Weights of a small transformer language model.
Architecture: rotary positions, untied embeddings.
MLP neurons of a small language model. Each row is named by its layer, matrix (up: input weights; down: output weights) and neuron, and shows model dimensions 16-111. Each number is 500 + 25 x the weight over its row's rms, rounded and kept within 0 to 999. Numbers have three digits each.
A block is one neuron, or neurons of one layer that tend to fire together. After each block is what it responds to, as a language model described it from the Wikipedia text at the highest values.

L4.up62:524484504502565493491482529470512528483496468487490493472506489451500502476453494497519444483527469473549471486531508534484513473480477499490528517502523513481558491501510504483476471463495500573512533509515456503514488501471497500483502477489552510512491496489508486518501510538509497522
L4.down62:545483500424510497531502483529508498488492467459483508465498504489489482543466530530500495493508547530543460538453486474503536518540515503514480497489489488423516533495496503490474492549537476473504513461492523488517556470492521488466540477514515486519510514488501523475544499506465530496
L4.up212:466527485492556482523440501478525491480506497449458501481491495536505497517503500511507505448509507508537532469477465499466523543530529519510521483567541483530484457503480481497546508483525529564516460516513477514524487464465532438511500510529529471499526478503498472499480475515490484457
L4.down212:554532499510492516507504512500500502460505448503526457509481515474507472552454515476540480522499478527491468530485450477516464491493480431487479506481495451514476521473464492470487529493501450526489489541490508515492475496531500500473528523552472488514510530517476478501469485510515516514
L4.up576:476541535485481475467479484533522484513498476480520463495447511447555525507542491504503492525506518517554504541517480542485476501510440493455522435507517475536473479511531550496512461520507480503500472460461480493483490511457511487521494523505492476530495511552489541503519483550471468527
L4.down576:462521501510504491472498494495475506453487448511488505484484509508498518536505545462490494488509499485452474494529520536463458449506529489481555474501529489494464504539489525538503503520472542510493463509521464485496537485530428514531517439520547488527533521529467519451469494511515467494
L4.up815:477502526520506452501488505509508524467463468490467497497503477465524520501505540470487467495496453475533479494507468547455526476535477498532573469516476491490480519496507509493571523468497492512474518496510505506494486459447550501488525543507524500527496541487547489510484462490488457537
L4.down815:477505449506528503478534507471468503516469467457518475449492558522502483487504505501503501496514477490497488492494482514551494515486505499506431487496507539501545505509499533488572524511491531512525475508509476496510445515521500488489528547492520537511496516498516453502490477500500499490
Predicate after subject

L5.up474:498577498481522498471542515515547481488507508501574486510524517471544488486449474530488502495496516532510486482492475522475500500464476540479454494482511447535535491473515485489497510544523486491490482469446504472523480463501486500497482485455502514521469486541514512521474468523471489482
L5.down474:476513489547486529462521495478481491493509483488506495542499524530507504500445505515551497516492488500443473515459546506504529534449510508490500508510508545482492506496486462538488522486461511511492499551469447514516504484498493531508498487504527503469488534478519505493508433497492493505
L5.up674:485521528518507523553488494482504562538512510489479530524503526472545531465494504525490457540512508531497469474491496494492476463500469481502510487467532465470496517510469488539541492474513499560512512526507535426510477512484502494481494569490510532482464489531491515509497524488473478505
L5.down674:478487481449479463516544465464511504490506521483535512509459491521485532539468474525487486511507490496506474502485492512495490517514434494460530517556491529465496444458474487526501520505473506489518506522436506538505523493540522490510459527556519496507498508504495486513482545482519498488
L5.up992:461543506557548494488508446481484474504514498474529475533542505470554510499475479504514476513501522520494458503519496529491518513500484508474513488462514514532542516459496489516502511513487555530556464461467491487467545479550517464545511522513499475555467482508491512465492505498483481501
L5.down992:505546534473481465463510500494517485505524540457552518477522477499518485507498465444527465541495491472489494458483492511526487513520470501517509508538516472489494486514512549519532479478494525521488499476467503505508531493515525485496561482470528539516471506488507499489509515503459542484
L5.up1310:443483549489523477494515522480526517517522503474521528524490498512495521518511500535536514475474499525462512483510504507486518480488501490482501464478455531508528521484502489507510512504489517511512476513488475513514539465499536498443506520503504538550483574488469475510502481529501463519
L5.down1310:459509498484478481532523528460470476501537520514484486514528496546512514535500474478508463496524495483522514499492539492518485505513496510480476562513483530516524547493470480477504546455466531560526517502474528529505486506491505507493439496481490438495506508556492492534503504489535482522
Abstract noun heads

L7.up1186:474514525508489504533495500515534509479518482477503533502489571470498518489495505521497491496553510485520438484476484521498500519493487504455494478502543455486479495473497491483478461489498492521479499502496488468443428488488510502534534538531494565521492534493472496475544478504506447470
L7.down1186:537485479475492505541522482491486487536469443487464505523506497504475515514491502496485490494515505465472496511500533432546549519462458469472523510493441527497503474489479534479523457520536519454493498466522494451509464496506519491527481506513483528490451528462507498489529481532499514486
Pre-noun modifier slot

L5.up34:467521462512520478499454486506539536502506517482495505508489526515501544530513520482509465537535503535472486482508471515433520495497479510520474509500459449486547488499531493498523506480493460533491473472457479468477490515484497501513455496498548496480517471542450508461534471483502504580
L5.down34:504428532523534480456545478480443513487529530511555486496485501491442473485505498521495497516505539521535531487481473463505453519514497473487492483486515472502509480530504464504507483508549496528493486482506533500498551477480473517478519473517470477484508499498511470492459509511489544490
L5.up220:499493464514465491510492480542550526477511520509480501516505518472487554476505509504499460491508535507456496541504542506524494521542499511474531464501506452476546505510502543462536512519522472506461481452446492528523488507475474485481510481470483490509527472468507515481508495545474503512
L5.down220:580510531495510517478438492493464531489520513496514497539482513535505498525567476491502461478518488476462504501487502519513488517491522485493529510521501482495461469477522494497500488466503536494519518511505510500485521498478483432503468511487460518508454466517509518467522484501509519471
L5.up389:504514506468508498489466460461517478512499493491497492511512454484513477512473499459517491479535466518502458505532537514509528517513497524517525487494448480518545517487494510467486517545510487491483494454519457524463479487483481469489456523492518467526513516487507507462451495515518500484
L5.down389:501509508500481525504509511545507486496511505482489466479521523496485504520478497489503469508507496476491479548508500509533498530486489464510537476489477451474468447498459495483494485476501496480527517523489483490523493516517465551546499527474504515498519513509546516474515492469505543508
L5.up565:520507495532524484521519505471510455520524508482491514525463495525570513487497495530491510533523499533493444554515482493507504514500491454450461502523501507495512485484543524473538459489483508501490524423465406499494472517483477489556521528516544492544522501494490513468505505498510511495
L5.down565:488551512518505463554485504537471506485479530491504507466483485529526493546475555523500470506449490529489495506505496528473519501502528488503504512532515524519503490479502483490473515483503515518459478478497470476504494477498502455490493465495481502548498489458462528483529500480517470476
Temporal/situational phrase openers

L5.up27:482502505504517492532437473480537443493472556544532478481490493495496518507506474511481506523508491496510533524454512499503488511536456548548515474509546486494498490493520462476522482525567527476521466467512440492518495499524530484529466472535515487517484520502555550527493502508495488509
L5.down27:489462541517479503513520488491508520502529469508524452462528487480518489513503520490489479502499512467472522537493463499515499530557482516499474471494501501518503466492530525517513539490521507494503520530492480526531537511505486513477523464551507461471550496506491454509505474508483528463
L5.up493:499486538501514484531441526502534487536497502489504507476508486483482527504500499519510478536521487509521462531475508509501494493523469481496486523538480459526489518465477478485543495487546513509536484496474482525493534498539477497483498454478541480531464511482514473460494496461471445537
L5.down493:460517504495529488510479482522490506468502474499486508515541488492480486516516482467576502547481497475534505509502457498512513535478491501487514511497441492485466487486494456524483514515510452491519499501485471524492511532513468468520515518514532506522490486488495503489484491492519481478
L5.up789:466538547494508477539493492515489476546498469516490547484509536483585567502473556533490489508492544481561482534510498473481534499522501495491505444508488476535526523522562515504539509525520488463514459506470450464455475474509495475546482484506502465508512510483527503499519491572481447495
L5.down789:498535495547525512510517512518466441479461486506516500501517484523469533538527499514532507471522504479516551476532543521510499501526488500514518496480506451517471487525542462525529498527495511525458465508481506477509529460544480517485474519488518462489521526503525513467456479508470501529
L5.up1396:501489483526514492514491515500501483497497443481560480499539492504542511499427525522535523500507532501510512493504469499499527463506502527525454503483491498499540511504534498529471510482476507490507503488485482509542523497508473434470496478507555506513480548487551508525487460494518511493
L5.down1396:480472557495476481528527500512451498505545485483535489443534510490483502559462488511471510509557490490529459517526481526488529497522512488508474489528485452545480535479514528528512513498520543514502425504466562523541515479518477516478514526501514496445515486495511483530490478515470507496
Ordinal/superlative determiners

L7.up738:453518494510519481491519441473506525482512480480434491541475501516506517483473521506502547540544543517464463482524484485467472500493498517490476535477507532488489491494499511497512478534523515505516422488519500505503511513514497494545510527509546495476494494492502475509504478491487506540
L7.down738:492473488508471528522511495486475498494528535502527496476496467525475484443524459509500529491496540488539485488515468467483473526461512502480509518522527482465502505492525472506548510444528495526493514504490520463534498518452498444556544487506531487478471507499483532561471546496507500503
Table row-leading values

L5.up274:481453502485515515491457514468441518544444475468479525479492498483520476481474490477508507556538505526477474459480526475521488504535468506510453518492537442533508483484536499506519482511503497546481519480501523475483511493453512514510506527545527525539471488477512448489519480555453462504
L5.down274:569470497525484492515491465487529487406492486493500505473511516499466515506517479493490501493508510490469479513496517512490487474506498476539475504514532518470538524475535470485460507504511505465491475528492520530501478506493516498468501532489492496507479504542485503535505484473500549486
L5.up584:512520526530487468506490490476493511511484510491471499512485497487517524449470513494518481509489469490447480496540492510478539521522516508493518514503530501473518546528482534504522502523482480460553480497509521484514526533476474522496455544489486483542465484524484511496478476481479498472
L5.down584:603526485542519480491510488532529506465463461526480488451511535484470450495527492498536509513522502540546465483458524509519477496503473540520478462487497516468514481522514537476498494484443526508488478561501494509509519498485482491530503447508474456472444481512499515497547495529483493489
L5.up1288:513492510530463466507488524493508498538467511553480521555498470466478516482530520503525496491499503486497508456510555565431550478495504542524531491526497485512545508505459503475539479491510507509475490481484511495459477463506513494492469492489480503540514495473498497450457492488475494478
L5.down1288:526481490505491525496526481499504493511476458525508511483526466498475465510499466507512514470482499505505470506524512480514481516516474427515518474487516507496484466482512533507548503468477525477524508520448445478532509548485495531508539531556471511483495497511513522520542514494471505517
L5.up1425:491453495496520487521478596461514473522497538467492486527492502519509498482486553482532527489464496492448483482521513494506531508575514521475499502503497517507510504460509529506496520513497482527541500516513500484519545505496531485505460509515511452500551536468481517497455491492486532477
L5.down1425:480500478482474494465523496539520517517493473517511513504498512447477495498517476529474514519512497508517521471483482457556499522501505475498541527504468518525501454495475494495470518495444484495509479466508495501488474455509515503466471481546493487510464497529503573537510473488481490474
Early word-interior fragments

L7.up1169:480480518494492531512493500528513521497510508478544470498508505511466521501476488520513495542493528499478533518531471485496503466494472508498474485512494474482453502508513520483515469489477525516510480488483457497487513509507514520460498490502472495470472503489508497468490480498516507466
L7.down1169:529502500523484504515504498486496464545469489545437548531459516492526510511500484486520519452546509485535468509458516515496479484510502496564546483467471555512536498486473472483476484512496502505514556496491501496506495514514477456533500527491515479515506517509484480508482484529540487535
Start of proper nouns

L4.up56:500503496508468477486497517477504529445498527518515513487538515459477523497494451518498469498493473466491486527489534483486481501487494511474495508446464505494504473450507528477522484531587487527501489496507497514500496518517507497512524528524490491478499534515542462491520474550498493519
L4.down56:531499506491499464560478507510499528470471521487500482479477468477527535489489495529471516488474543557498508488464524517465497525510484491485486489486522528507483526501473480518519476510509483522441545499516477464528491489472528500543463520499473528500473477498513496470490498521525497495
L4.up323:479464497525537512483480490525511516487465479506554538499476489525512507478509490475499480526512571495504540501482516552506510509490442499452511520468488464502518500502455534459503482466500488526469513451464480485507507502477485498516485522463528501480515519493462497474505500534491454467
L4.down323:527506513494519502492462531505491510525468492501554489488489492478488511535521499520487489508479493498483463494503519508535502526535495500483511546551522488496487518517492524493532460492461479504513477494482566489537493496487491488501518513472491558491476480462517501533512494525536448457
L4.up654:493536486523499520496505490448550515490483505484537500537511491532497515481538453546520495516499486462460480502502475515484516482524513522506497491511480513498476508512533511455500455497524499499500492493482469523494465510479468494508500533490494517499473466460513443469522520539491475520
L4.down654:556516491500511484486482454522473525483459469509493478475495534500521535550467501506517481478504473482518504516518503541529464510483511514481511516520509535489477448502469510487484498489527502501520559494511527457496538479514495493519501508538520503515432491524556511480487468465503497458
L4.up725:516547524525495497496498474524480529498506522485522501524503538517519522502471518545512445498544484508446479512462523504470425506474498535519494464537504474461488457519498486441521508492523485472468476510490502484472459481547449496456515505500537502467479519488513495466542479527474535468
L4.down725:460481438515551498543516491527528424496511533486504485506485495485516507470518530471503496554492510499567460498509512469486515527508503474522516516480480482516509506512479486536503507517508543511523461520544481512497497503447495522524498463524495484499539480509466452481491504511507466537
Determiner after preposition

L4.up23:508498462503478487524484536473505483509473500491504499513536505506540540467510433505509491547504505499521457553492524550435478490496491528506518488490540442485519507479491535501525471489554503498494480488504510504536520484509521458475532476531493452536515480467524459475500515506461488481
L4.down23:468528518489511488509496484532475507486514494489457483497501518495468441536500508528506503500530537541499518513527481489530523480442530473508509497514516487456466490487508503488563498476473528540493503461494533519466470506538477473485514473527490492495521543488516496510522474493525557500
L4.up250:537484508494495473492494490496501478484486519477491487502519532505567519510497479492493485497510479486489439491519459551481503488465513510507492473522489492490533494495519497472491470465479519513541508475512497540527446523469523474510518489496502459522517489447515552533496486491480525491
L4.down250:479475495504519470494498505528561568498475511518571465502546502488508516445482495486449520517517489422486486513486511484478508478532482476479484537515514517512507537536520494470541530544502515521514500471479518489498531504524526515501515561495473498516498494531493504479481485529472513466
L4.up255:501523500510479444467480496495518505483505491482468533500506542491520511490507495463500526545532511463477511528479526517502544492523500525485516487510524496573507510475499508500515500425470501510500510483526482459475515485457548419487510491482527485533523516500493492517494465536552484513
L4.down255:462499491501525473499479526476487496486519512526487483493543504487531515499500466488446518515474497520539473479477510480456493517511538477501501501491550471494509523538523514506527544456492461520526509460539456540472493454526500513505490522536499495513496522507544518459445526485457491491
L4.up842:497475485522517512482546548500529519483489517507500470496442488500492537495471523520544476490511518503529540483558487533450515489476505514492479451494518471511469474473512509475507484454491474477492497523485526488467507532499527505462506548521517530521487479479513493474506493564468491512
L4.down842:471502520529486477504447466521453499519476467470513500512496513528492459544521486518507484489515510549500525498556529472481545526453492493478503478529499477518503529490518507505487504508521522484488484519490472549491458475482507515500529473483515477487511502487474538550503547532464505497
Mid-word syllables in names

L5.up155:519507515515487489507538516507509507512484487535503477525545506505531510520510504502538498477476506445515503514495495489516518489503497540477484481437456513503512540519505471520485500487523487511528540477463548512503500489487491512534483531534483523532518545466481483512538505497547458461
L5.down155:476493484504522491544516481506452499502527501490528476471445483522486464521489521504500500479546518461438520459512503503488479455549492491517467474552526490486442463487495489568513488508500532510485518513487497511500507482477524497456516488506470499507493487501470517507516505450437498504
L5.up470:528486502476485489491553496496542570481478479522492491520508510527476490454487491512539525472491535486456528467482498496489501499537474530517443482474525460458472533489519507536533515509501496497500499483458505517511522457467484501537509483543469509513521482463492466489512503451505508503
L5.down470:542443485520471501512484506520475475536490532524483470521537551534516482523561479467532471484485466488510472515463483517514505509488516438486535552513543533525500477509471492542496484479526501551573509471473511493486485511466495448508481472494460507506456500480539484491508477488538508448
L5.up526:482554469507491512517471483503515506493496455496499465514512479493507488521533520474518477485491500511487512534517514507494524513526522503532478474488465445512518522507515543490486524476470531502488483455463517485522481474479438452482497502540523537515537537467529489474524548514525497513
L5.down526:488501468498532485482501502522499492486509520496481516542517496507494489522541529530522502519496528476466540495518531492504508515466515498528518520470477535497536477477530527504505505518496506475486583484504541532485496473510533510544510497486437508518502493495446487469519490512492489500
L5.up773:499480503505502494501488488541493466479494516515501468514516525456515520510524510488507482454455531497492502528491486493511503493513510525493461436463484474508474501519525509538516507509490534511500499470464537502511541498505517507537490513542471536537544530475520472495546530570513506471
L5.down773:516504509489501457504529469520523474516477489471474450521518503517458469447502500496529495503528492507443518481478505505464495455486485494494441515500481483490517478506478488491511529504513498516502544540509491546508515491511478536533537510490465478464476504481479496492505510463494492497
Capitalized name-initial fragments

L4.up356:479515521520515461525487517536511539497514517493559474509506459491520524493514474519504497477507537512518500477482454494506500459497470507522453446513518469514484506489490522497524470493480551519497505480478484488486508485484460479511492494554476517467509540486500489499506491488451522484
L4.down356:546524488490516497508493490490489479525488483495436519573473507461498478523489493484482508497533479503488467489508544500512472516518522485501526514485485530487525497479499457486493506511499458495541541494538493503492510517502532488529497506477511498507532525460492501489481516553525492497
L4.up483:505472479550496530543501496494506499523486465552549514497498500500506487487510549473530527518538497502531479555495551489503471474514508487480485539492490528499451497468568459544494473522540508484473443476489483544475510524484545495475530494501482513494527492500512498479483507494529483543
L4.down483:478468490475477484496479509490506481526490515506523535508528500457497478448542513490490545513515492543448554513545499528487519523533448542497523474569491497573455520504482529491469580459522505439472488463448489501496489510487466536480478483469488466503503464499518499499478517499476510504
L4.up491:482507511508490467511518488470509514539529513501503506533482468518476549510543544491525489450485503509527465504516479508473542516513498530516447506490476444582462502499512490517487503522467472489526496470481536506526504513475531502495476479490482485515475512470515480518500510512553469484
L4.down491:477531497490506497543480455517498454504472509513464479495521508516511496497531496530460464492523537488455533494554502491486511498505498523512475423518538556526494495516515484481524554468490485526501478483527501489495493459483493472503477465521416512484509467490474469504503467496500528464
L4.up1111:531497491499504444519476482472497517509502508506485497470457442486482508461502481499503473467508515482534491508535534541467523461501442529495460463521512485487508521474465481504451469461494493505493514499479459534508501523464507511458522506464478470524501524512493502488491467504485480532
L4.down1111:473517526519508490518486482495491499503535503497503509467517525492477471575497518492484461492499535483491520493538486521456463514472522465542514518523466541514504473579490542526530521491448561505478470468513460470514536504496518486515498489526533528497476505505532491520466524519514509488
Word-start after comma

L4.up929:425482493509506487529508486514508489541513473502543488495434513458470530468458497549498494487504560511500500501483489536490498498501539543481485526478531502541476478498519528466466451505534511474502495480497494509493498455491495497492507533475513501497493496486452462492517520468491475522
L4.down929:535505488512510478497495512494489534512475521496484493479506475517563491437495492472500485518523480484454530517471496494517461477497490477499523516515521544501494517532526516490564521500506508500475447517466509518528524520511506483515519509452516487536532502526516440534472469466484479521
L4.up1170:512534497533496495535513462502526464494508481501532517514467522482549528504466536507541522536529517564479499494492529513453496530489484546508480477484510494476496519484459480513463510492532496496528504512458492552482520470523519492507483514473499505501491512457506500429517445469512491522
L4.down1170:474483525429479505509516486485482472508517509495471440464511532504521512528461467491478520511556485488479515463470465531511492505529494525495552506474487536479480491500510444502516497492445524551501498538515513499472493524488513483496501513468515502526518546448490491539528475485517498507
L4.up1191:444542471534498457499460512517536463511491492530531497473505509491491532493489502516512482511472529496501534496477504503487534479448487495502508483494496495527474553481462515494457506469509524469528449484491496476506478496436449465479506533504528514535490524480529496446498518493499484493
L4.down1191:505477525465480490462519462530493571464521505465491502521492508484498486466555522518507507497480484525515550406504485482480472500447518523505534524527524484502529478509501491468492500467500517523482523482533499484535520485487510517503540495508551476503515485515505515490470503545503527508
L4.up1357:495495506479453480522493512483494491478491495462509518499538503479487516511511522507511516510512546493471535491535455526510464499493522471487517495491481475534488495491499487516489497487517474504520483444507514497499494506457473485537461481495481505550563519526510555464515527503497457513
L4.down1357:479502537487451472530503498514535535495518487542493500487453503509467514473509537515547513511451527441500505500509503512494479496478517501509490486511510528520507494526482480485476526452475463508476499467527504463473497474526486536460507507458469528489527460471467494507511459496480526513
Mid-word continuation pieces